{
  "num_hidden_layers": 15,
  "hidden_size": 160,
  "num_attention_heads": 4,
  "num_key_value_heads": 4,
  "head_dim": 32,
  "intermediate_size": 640,
  "vocab_size": 14451,
  "hidden_act": "gelu",
  "norm": "layernorm",
  "norm_place": "pre",
  "norm_eps": 1e-05,
  "positions": "alibi",
  "qk_norm": false,
  "attn_scale": 0.177,
  "bias": "all",
  "tie_word_embeddings": true,
  "parallel_block": false,
  "init": "normal",
  "init_std_qkv": 0.0395,
  "init_std_o": 0.00722,
  "init_std_up": 0.0395,
  "init_std_down": 0.00722,
  "optimizer": "adamw",
  "learning_rate": 0.00185,
  "lr_mult_o": 1.19,
  "beta1": 0.9,
  "beta2": 0.99,
  "lr_head": 0.00732,
  "max_grad_norm": 2.0,
  "warmup_steps": 570,
  "schedule": "wsd",
  "decay_fraction": 1.0,
  "decay_shape": "cos",
  "final_lr_fraction": 0.05,
  "batch_tokens": 16384,
  "max_seq_len": 256,
  "doc_mask": true,
  "train_tokens": 173800000,
  "max_steps": 10608,
  "dataset": "wikipedia_en"
}
MLP neurons of a small language model. Each row is named by its layer, matrix (up: input weights; down: output weights) and neuron, and shows model dimensions 80-143. Each number is 128 + 24 x the weight over its row's rms, rounded and kept within 0 to 255.
After each neuron's rows, "fires before" lists the tokens most often just after its 100 highest values on Wikipedia text that the model never trained on.

L3.up461 [125 190  85 186 158 154  95 149 155  66 126 130 127 129 129 115 127 145 148 121 124  93 127 140  76 114 174 132 133 109 165 185 126 122 108  80 128 121 156 130 143 173 140 120 130 120 141  80 127 104 137 137 119 141 115 129  77 141 134 127 116 118 118 133]
L3.down461 [ 72  96 134 145 125 133 141 128 118 144 107 109 144 116 135 155 138 132 118 110 145 166 150 167 151 114 109 122 110 137 127 112 159 116  92 160 119  88  94 124 137 145 130 164 125 103 140 156 177 182 133 128 137 115 115  89 114 153 128 145 154 177 146 109]
fires before: "\n", "2", "1", " place", "–"

L9.up245 [117 119  97 129 147 111 114 115 119  94 137 114 109 126 135 146 159 139 126 126 147 135 127 129 116 143 118 124 153 140  90 124 109 186 103 136  99 120 134 130 174 131 149 104 103 121 148 150 114 115 111 130 159 121 112 109 133 116 115 143 138 105 136 117]
L9.down245 [139 116 134 118 123 133 117 130 153 118  87 140  92  79  92 116 122 135 148 151 103 136 132  94 136 136 131 155  88 112 126 169 102 126 195 118 128 153 106 133 126 108 121 135 140 139 117 147 165 138 101 117 127 156 127 120 137 151 164  85 135 107  87 165]
fires before: "2", ", ", "1", "."

L4.up297 [134 132 108 119 118  96 153 181 126 125 123 128  69 155 114 175 144 136 111 105 126 132 153 152  57 126 113 143 125  99 107 148 144 134 144 110 132 144 150 116 139 119 130 146 156 102 102  99 106 125 121 117 134 146 128 195 136 131 132 110 152  82  76 145]
L4.down297 [127 109 138 118 117 113 106 109 158 178 115 146 125  98 122 132 146 178 155 140 144 130  98 175 144 106 132 107 106 114  92 104 121 130  84 131  60 107 135 141 133 131 102 156 127 132 123 133 131 147 123 149 122 115 133 133 139 105 109 171 116 151  80  92]
fires before: "\n", " |  |", "4", "7"

L9.up624 [112 161 122 140 130 114 107  99 136 153  78 138 120 128 135 117 152 145 116 122 152 101 132 146 103 105 165 169 141  96 160 127 130 186 137 157 116  78 148 173 172 105 134 133 106 181 124 133 126  99 138 154 124 146 151 144 121 127 108 138 135 127 110 121]
L9.down624 [105 110 148 131 146 160 162 181 136  96 177 153 182 140 126 144 121 127 164 126 121 147 123 121 117 146 118 108 121 127 101 131 137 114  80 112 123 120 141  85  88 138 121 170 139  81 108 121 160 185 145 106 114  88 135  74 112 125 108 133 135 121 114 137]
fires before: "1", "2", "."

L8.up75 [139 108 139 172 124 143 128 157  96 130 136 121 116 103 134  90 130 139 113 148 121  90 134 155 155 169 132 115 104 168 144 135 126 131 160  75 129 125 163 132 160 110 124 113 115 122 130 107  77 133 138 139 147 132 139 161 136  68 106 161  84 132 133 147]
L8.down75 [133 135 123 183 152 125 127 124 122 110 156 106 129 138  98 135 104 147 165 153 116 148 137 115 195 131 138 117  74 130 112 140 110 153  87  83 134 120 107 128 115 139 157  86  85 115 160 136 115 134 127 161 153 109  99 129  95 140 183 149  92 129 144 115]
fires before: "\n", " |", "\n\n", "0"

L8.up360 [ 92 107  99 133 135 131 121 135 155 133 115 115 105 144 140 136 126  79 157 135 145 134 183 151 179 204 130 142 161 149 128 176 142 117 102 144 119 123 116 159 136 155 143 131 129  89  77 120 113 140 176 115 121 118  93 109 122 158 135 115 154 155 143 140]
L8.down360 [147 127 151 123  92 131 147 128 106 132 102  86 125  82 124 123  98 132 156 123 134 136 107 157 162 148 154  96 114 133 192  77 121 109 146 114 149 101 119  73 151 143 173 151 102 120 121 107  80 109 119 123 131 118  91 140 157 160 162 120 159 122 140 140]
fires before: ".", " m |", " |", "'", ", ", "3"

L3.up103 [144 151 130 138 164 115 110 133 144  90 122 131 139 119 154 105 144 119 147 128 169 130 110 163 125 142 180 114 109 120 102 143 117 145  82 103 106 172 152 107 156 150 138  65  74 155 119 146 116 156  96  95 111 120 146  85 147 123  88 137  92 131 143 135]
L3.down103 [133 138 102 123 127 143 144 114 128 128 120 147 154 180 140 106 142 154 110 116 117  93 125 100 122 133 137 115 172 104 177 103  95 133 121 129 132 125 125 139 101 134 140 150 199 138 143 112 106 116 140 129 132 149 134 124 129 122 130 143 152 110 139 114]
fires before: "2", "1", "://", "or"

L8.up430 [ 91 127 121  98 145  98 100 107 134 101 151 106 132 144 130 155 148 114 103 115 157 136 136 120 121  99  86 100 139 109  70 120 196 132 143 145 105 139 139 101 151 149 190 101 141 106 149 116 107 138 140  83  90 125 138 129 160 113  80 108 186 127 141 130]
L8.down430 [162 150 162 146 112 155 139 134 120 132 111 148 123  96 130 116  68 141 131 152 115 146 102 115 138 171 104 134 161 153 150 145  89 143 140 137 130 113 113 153 140  87  83 162 130 119 116 131 125 127 120 161 145 152 132 131 119 157 131 139 106 126 132 133]
fires before: "1", "a | ", "2"

L8.up397 [119 166 100 127 124 119 113 137  97 143 142 122 124 176 124  85 157 158  94 130 196 135 126 126  87 130 137 149 160 142 104 127 127 125 151 110 107  93 114 127 136 157 116 136 112 143 114 168 124 163 116 156 108 112 152 120 116  95 112 149  75 148 126 123]
L8.down397 [135 104 127 125 121 132 173  70 141 144 100 112 149 160 156 137 165 148  88 132  90 104 115 129 127 128 114  89 133 154 160 143 127 168 160 126 105 126 106 136 106 125 137 147  78 139 100 125 151 121 158  81 132 170 130  93 178 117 114  97 116 154 156 127]
fires before: "\n", ".", " and", "\n\n"

L2.up371 [128 153 116 162 124 136 118 115 136 113  92 151 121 119 131 159 127 102 165 156 131 103 150 119 112 132 133 150 138 135 159 114 180 156 132 115 129 105 117  58 132 131 139 113 109 160 178 104 122 123  95 104 116 148 185 106 112  97 108 125 139 129  76 152]
L2.down371 [142 136 161 159 108 149 128 138 151 158 149  75 157 160 124  89 126  89  77 110 138  94 116 111 143 130 125  92 124 115 120 138  71  95 105 160 126 197 152 144 131  76 124 150 155 108 104 132 171 124 147 140 153  82  96 144 118 140 168 123 125 166 151 100]
fires before: "\n", "\n\n"

L10.up375 [106 108 127 137 162 122 131  90  85  99 135 157  90 158 125  72 139 111 128 125 125 181  97 142 122 134 123 177 126 154 122 144 124  88 110 130  65 121 137 159 180 104 121 117 130 183 160 161 134 102 150 133 109 112  85 128 117 156 115  77 116 103 102 140]
L10.down375 [111 147 152 120 133 200 101 161 134 151 141 116 201 133 106  99 118 142 114 124 116 115 127 132 167 139 147 103  85 127 128 140  97 135 121 106 121  72 145  96 119 164 123 135 100 137 111  80 114 135 139 145 145 106 137 143 121 130 178 137 100 122 160 137]
fires before: ".", ":", ") | ", " |", "′", "6"

L12.up25 [157 185 123 172 142 121  98 101 152 127 144 121  96 116 145 154 151 171 136 157 136 146 135 107  97  80 101 121 109  94 101 183 139 104 113 137 106 159 109 115 113 110 144  86 134 128 120 159 173 158 124 121 114  87 127 144  96 146 111 172 149 156 138 111]
L12.down25 [103 128 136  59 131 122 123 116 102 117  98 136 155  74 116  97 116 112 142 156 109 110 135 137 148 173 135 114 134 136 185 109 167 153 127 101 177 122 122 149 146 157 108 155 139  99 144 142 105  96 117 146 123 158 116  96 134 106 151 128  85  94 143 134]
fires before: "\n", "\n\n", " –"

L8.up340 [168 110 155 187 175 102 119 136 101 128 150 140 112 119  99 127 111 128 123  98 165 101 148 147 109 158 158  99  96  93 156 174 108 143 139 137 120 102 115 128 164 140 189 110  91  89 133 102 165 120  94 122 131 133 110 125  88 108  87 107 114 153 143 111]
L8.down340 [106 115 148  94  86 176  97  93 131 125  92 171 114 117 151 181 136 158  99 159 131 113 165 116 150 126 130 150 110 112 159  96 144  75  88 106 156 110 127 120 110 177  68 122 137 129 114 142 100 166 117 122 136 145 100 102 163 148 120 158 148 130 125  99]
fires before: " | ", " |"

L9.up465 [164 150  93 122  82 144  92 139 124 115 103 165 157 165 123  97 128  84  95 150 155  95 127 119 169 159  97 105 101 106 173 139 151 144  60 100 124 134 121 170 118 131 142 132 144 126 153 122 109 141  97 110 135 120 140 156 122 136 120 130 109  97 151 139]
L9.down465 [123 102 131 152 161 107 124  93 111 178 120  89 135  75 179 137 133 111 183 134 102 149 112 169 139 112 160 153 114 126 103  98  60  95 147 112 206 108 115 115 103 157 144 128 135 136 107 111 117 143 160 141 141 141 102 145 126 129 128  94 107 144 166 120]
fires before: "\n\n", "\n", "1", "2"

L12.up40 [128 148 150 125 117 160 149 123 173 111 112 139 107 148 138 148 117 111  89  99 145 105 138 133  84 116 133 140 106 117 128 149  96 176 142 137  89 188 133 116 119 109 126  98 169 126 138 140 154 128  54 148 142 108 123 131  91  80 118 143 122 109 137 138]
L12.down40 [ 97 158  61 144 128 157 135 111  88 159 154 154 104 128 105  86 144 151 175 104 107 166 117  58  82 166 136 143 135 108 115 104 141 115 139 125 105 104 106 162 113 115 127 116 167 128 144 126 166  68 164 144 135 127 149 114 164 102 136 156  81 115 142 129]
fires before: "\n", "\n\n"

L9.up158 [159 160 112 137 113 149 108 127 164 124 134 128 119 125 122  93 117 146 113 117 146 124 115 171  92  64  77 138 136 118 136 145 149 114 139 111 116 154 138 137 162 100 118  97  87  97  98 106 146 176 129 151 147 156 176 108 120 148 115 128 117 106 108 131]
L9.down158 [141 103 136 127 169 143 119 149 100 102 139 123  96 115 118 145 140 150 124 167 152 123 134  68 114 111 127 136 123 117 111 145 128 147 125 142  96 142 184  86 155 163 117 170  95 144 143 128 148 144 126 137  83 122 139  91 121 147  93 129 124 147 134 119]
fires before: "\n\n", " United States"

L12.up475 [128 175 134 141 118 152 110  88 140 110 102  59 105 116 128 147 128 109 145 127 119  86 138 115 147 171 151 157 143 129 103 143  89 145 119 122  86 101 162  97 141 134 140 131 137 112 134 144 148 135 124 164 115  97 108 115 103 169 126 122 136 134 140 162]
L12.down475 [104  88 130  99 144 100 111 132 120 141 104  86 108 176 141 159 143 143 128 139 106 141 128 107 143 106 109 109 126 149 150  72 165  96 138 115  94 144  96 149 111 129 131 112 148 152 129  95  96 122 135 112 124 127 144 114 168 147 124  83 152 144 173 147]
fires before: "2", "1", "\n", ", ", "–", "\n\n"

L10.up120 [156 174  90 113 103 136 159 121 136 124 132 105 124 132 141 137 151 147 116  90 123 172 154 144 124 139  99 138 107 151 125  93 134 123 174 106  82 128 132  98 164  88 106 151 105 131 111 100 143 137 109 149 182 117 126 143 124 140  95 160 134 109 127 116]
L10.down120 [122  88 102 159 105 145 130 131 145 120 110 120 141 112 134 106 116 138 112 133 154 111 110 124 108 145 114  90  93 190 121 123 147 164 151 130 145  98  93 104 118 151 112 211 125 150  84 159 124 136 145 160 126 149 163 143 112 149 116 116 107  93  97 108]
fires before: "2", "1", "0", "4", "16"

L10.up359 [149  94 134 136 124 136 110 154 114 143 157 120 100 133 166 147 151 158  76  89 122 100 109 110 151 129 138 118 132 155 131 113 119 108  66 111  83 129 169 142 151 129 164 127 128 114  76  97 145 143 146 113 121  92  81 138  94 107 128 127 116 159 152 171]
L10.down359 [137 107 152  66 126  97 116 110 122 102 123 223 139  94 109 111 138 143 113 113  79 112 127  53 146 137 106 139 122 110 128 114 139 191 121 159 127 150 117 125 104 108 137 106 107  89 163 158 144 142 170 114 128 139 165 121 126 115 192 124 148 153 121 102]
fires before: "\n", ", d", " South Kore"

L3.up104 [154 137  98 148 132 111 157 116  85 102 144 137 114 117 136 109 116 135 118  94 137 113  86 129  70 151 106 125 111 141  81 127 100  85 140 136  77 149 105 172 153 156 151 120 154 133 131  94 144 112 111 125 139 124 111 145 114 107 109 169  84 127 169 108]
L3.down104 [103 107 104 115 105  98 128 135 157  92 153 123 110 131 110 161 150 173 149 120 106 162 124 114 103  96  81 138 141 134 103 121 162 147 171 128 135  92 130 105 143 124 132 178 156 108 125 132 106 112 156 156 132 125 141 184 143 143 122  99 140 126 114  99]
fires before: "1", "2", "4"

L3.up525 [132 124  77 151 137 136 110 183 101 104 113 141 140 147 148  96  92 124 137 159 178 149 193 147 140 127 142 126 126  89 114 128 155 122 136 126 103 141 142 106 105 106 119  95 159 160 141 137 149 119 116 125  93 157 155 141 148  92  91 150  98 146  87 144]
L3.down525 [149 125 142 105 143 138 149 132 168 117 151 122 141 144 150 119 120 125 124 107 157 119  74 181 110 114 116 161 133 138 122 125 114  88 136 117  56 111 149 116 152 120 161 133  74 146 165 126 126 156 136 165 121 117 125 121 102 127 143 129 153 129 153 145]
fires before: "°N ", " | ", ") | ", "\n", ").", "°W"

L12.up134 [107 117 144  93 136 118  88 148 141  94 106 101  95  86 147 190 158 166  95 126 131 119 113 148  92  96 117 143 172 139 104 100 120 140 128 122 115  98 120 161 166  91 133 137  77 138 171 139 134 124 150 144 142 140 140  77 129 114 135 167 116 175  86 126]
L12.down134 [123 177  97 152 147 115 161 102  97 157 134 128 125 144 101 139 117 119 150 140 131 165 112 112 159 135 120  99 111 107 123 161 122 120 131 113  75 143 122 112 121 124 150 102 133 195  89 124 120 140 117  96 100 133 106 160 147 123  84 110 128 113 120 130]
fires before: ", "

L8.up128 [158 138 136 106 129 154 168 133 102 103 133 103 138 124 109 167 135  86  93 120 141 103 155 145  98 155 127 134 123  99 170 150 130 113 109  43 117 163 147 131 148 182 138 101  95 138 171 147 100 119 137 144  93 118 112  89 117  63 123  89 106 171 108 141]
L8.down128 [ 74 146 126 131 113 129  95  74 125 141 154 122 121 145 109 129 138 176  96  97  97 149 107  97  91 145 128 121 142  96 129 123 105 151 115 140 118 132 123 143 172 109 118 156 127 141 161 150 126 104 135  84 164 118  86 136 142 149 124 139 130 121 120 162]
fires before: ", ", "han", "ind", "ay"

L10.up332 [145 174  96 153 129 144  90 161 145 132 105 141  82 148 149  99 151 117 132 142 116  69 161 129 118 178 137 116 145 136  97 126 130 149 107 101 115 106 133 167 140 115 156 100 149 107 103 151 130  90 117 143 117 103 120 128 127 124  83 127 130  75 140 151]
L10.down332 [133 128  84 138 124 138 108 153 124 163 142 124 114 122 133 160 142 139 165  74 155 139 165 146 147  69 107 114 115 163 144 170 145 108 130 116 119 163 167 118 117 131 153 113 137 148 156  89 127 128 142  87 142 150 116 125 104 170 118  86 155 155 114 119]
fires before: "\n", "\n\n", ")"

L10.up407 [128 151  90 119 158 122  76 125 149 146 142 137 123 132 169 150 111 141 143 126 125 124 148 145  95 126 126 107 111 147 109 129 137 159 136 127 121 168 106 114 176 181 113  91 132 140 133 150 118 145  98 151 149 122 133 107 115 130  80 153 122  99 148 127]
L10.down407 [109 156 134 131  77 156  92  97 115 149  99 141 114 151 104 121 157 146  96 109  97 105 143  77  94 122 166 174 125 110 165 128 155 149  99 104 203 137  85 117 159 152 143 152 147 117 169 125 103 158 119 153 112 124  89 105 130 134 136 135  81 132 154 159]
fires before: "\n\n", "\n", " The", " It was"

L9.up537 [151 147  81 161 114 142 134 122 137 122 119 120 116 147 138 138  88 144 120 128 133 111 133 126 149 158 142 129 157 144 108 128  98 166 102  99 121 138 129 129 134 125 132 119 138 124 121 135 132 154 135 131 131 157 120 106 126 108 102 119 127 111  96 153]
L9.down537 [103 133 163 139 194 113 106 122 110 114 128 102 115 119 101 123 166 152 144 107 154 115 133 102 163 134 115 109 123 107 111  70 107 121 112 139 180 116 125 105 133  64 152  95 105 132 155 145 165 139 113 133 145 119  75 130 137 159 113 100 110 144 111 154]
fires before: "\n", "\n\n", ".", " and"

L8.up24 [158 128 189 105 145 199  93 107 131  95 117 129 146 116 153 115  88 110 140 159 125 171 137 139 156 195 143 116 150 122 100 129 154 158 142 125 103 104 143 161 140 105 122  76 106  98 135 137 118 144 119  82 130 124  77  54 136 133 109  86 123 169 162 118]
L8.down24 [158 144  67 140  94 122 155 113 139 126 106  84 129 146 165 177 137 144 125  97  94 106 114  99 108  97 136 153 104 189 145 153  93 123 125 152 156 120 136 125 143 125 152 158 146 162 130 103  90 138 119 131 122 101 167 138 145 120 190 112 129 139 119 159]
fires before: ", ", ".", " | "

L4.up591 [148 145  70 163 159 130 155 125  89 101 122 157  74 120 147 115 175 129 151 100 125 113 147 115  76 118 151 117 169  76 124 145 102 108 114 155  79 124 127 145 133 156 108 110 127 145  83 139 131 120  83 139 140  83 129 156  96 120 139 165 108 135 139 132]
L4.down591 [127  94 154 150 138  78 128  80 102 148 161 126 156 130 117 144 110 127 106 132 147 143 155 124 130 158 137 101  79 155 141 111 131 139 119 144 126 139 156 135 116 131 154 146 135 102 159 130 103 129 136 142 128 148 123 132 122 147 153 156 140 125 102 132]
fires before: "1", "4"

L12.up145 [169 113 139 130 130  98 135 157 107 154 177 123  96 152 106 125 137 128 150 127 174 138 153 174  91 128 123 150 146 136 154 121 157  92 104 130 121 161 123 156 161 112 124 136 151 108 103 156  93  97 112 106  99 119 118 143 135 143 107 115 116 107 120 122]
L12.down145 [105  71 139 153 136 131 136 157 144 142  66 110 140 152 141 139  89 113 101 105  75  96 113 107 123 149 121  90 110 127 112  93 100 114 135 141 125 118 127  91 126 141 126 163 125  81 115 104 182 150 151  90 172 134 122 131 130 156 112 136  85 126 135 105]
fires before: "1", "2", " &", " Athletics"

L9.up515 [117  83 127 166 156 121 145 125 158  62 118 119  79 144 135 145 103 102 126 122 103 120 133 151 136 118 114 133 154 136 101 101 116 127 129 104  95 133 152 144 193 163 186 102 121 193 133 151 122 130 130 128  99 114 113 128 143  70 111 126 129 157 120 156]
L9.down515 [131 136 155 120 102 167 138 120  94  97 115 139 140 142 116  93 124 126 145 127 171 205 130 161 134 164 135 157 103 115 128 149 124  93 150 167  79  71 102 136 160 138 129 129 122 127 163 110 137 117  92 146 115 150 104  96 143 123 124 153 151 140 110 132]
fires before: "1", "2", "i"

L10.up618 [134 144  76 137 118 150 142 150 106 116 117 124 111 154 117 135 128 109 126 162 148 124 177 177 130 138 141 154 129 107 136 142 178 143 104 142 105 108 106 153 174 131 176 159  85 111 128 126  95 118 111 115 135 114 109 153 144 127  91 139 128 175 118 101]
L10.down618 [154 114 144 145  99 110 134 107 146 135 120  59 109 126 167 119 145 136 167  91 139 126 136 134 127 128 144 167 123 168 151 129 105 125 164 116 104 161 144 147 152  69 145  86 126 133 101 153 142 114 107 142 122 132 125 124 153 109 103 158 119 165 118  98]
fires before: "1", ").", " (born ", "i", "2"

L9.up69 [117 154 136 134 116 140 122 109 118 111  93 128 150 100 151 145 134 157 133 120 145 126 132 147 141 144  96 173 160 116 101 168 101 122 161 128  81 160 133  97 126 103 132 117 147 129 153 166  79 151  70 116 108 119 158  73 154 124 129 118 124  88 141 122]
L9.down69 [172  76  93 145 118 103 145 153 118  82 140 146 100 156 105 116 107 149 150 166 130 143 135 109 123 155 131 141 165 129 115 106 139 128 112  95 119 102 114 135 192 123 113 108 155 106  78 130 147 122 149 133 121 146  92 181 118 153 147  85 124 104 140 172]
fires before: "2", "023"

L3.up631 [144 155 112 133 142  76 164 147 124 121 132 105  96 129 131 144 113 135 148 153 101 133 147 138 146 136 176 114 101  57 122 162 105 172 120 115 128 119 143 139 130 147 115 133 145 189 134 144 127  94 119 108 123 136 123 163 149 120 129 105 111 122 133 132]
L3.down631 [ 83 132 134 115 168 151  91  75 118 101 130  98 127 147 166 168 156 113 123 114 146  99 132  79 139 101 113 121 152 163 115 111 143 104 142 154 112 114 100 101 125 124 121 143 124 142 111 125 127 178 128 120 135 135 125  83  56 160  97 128 160 135 120 159]
fires before: "1", "2", " –"

L12.up483 [137 135 134 119  86 177 123 113 153 138 146 151 111 107 105 144 128  95 125 112 151  73 135 111 115 156 104 158 145  93 123 165 105 139 120 110 107 157 100 155 124 153 133 122 116 111 156 155 181 132 105 104 132  72 140 109  87 112  86 123 116 114 147 139]
L12.down483 [132 137 121 116  60 118  70 149 126 158 148 119 108 137 152 157 129 134 127 134 146 101 173 145  95 120 119 111 128 173 114 106 141 127 109 111 183 136 154 155 124  92  81 139 145 132 120 105 132 134 119 145 106 132 115 122 128 105  99 150 149 127 136 132]
fires before: "\n", "\n\n", " |"

L12.up161 [149 167 117  87 157 118 137 118 135 121 119  79 138 105 123 161 127 126 127 148 122 141 141 107 150 173 101 156 144 146 109 118 148 149 153 125 128 104 134 123 142 144 112 119 128 113 127 108  95 178 125 168 137 166 137 102 149 102 104 146 142 105 107 121]
L12.down161 [110 121 143 153 144 155 109 134 122 175 112 114 118 103 117 200 120 104 117 141 143 137 116  72 115 139 129 164 148 117 118 129 133 110 166 106 200 117 152 118 146 125 115 168 129 108 132 114 145 127  72 113 181 125 128 140  94 102 118 139 119 147 115 168]
fires before: "2", "1"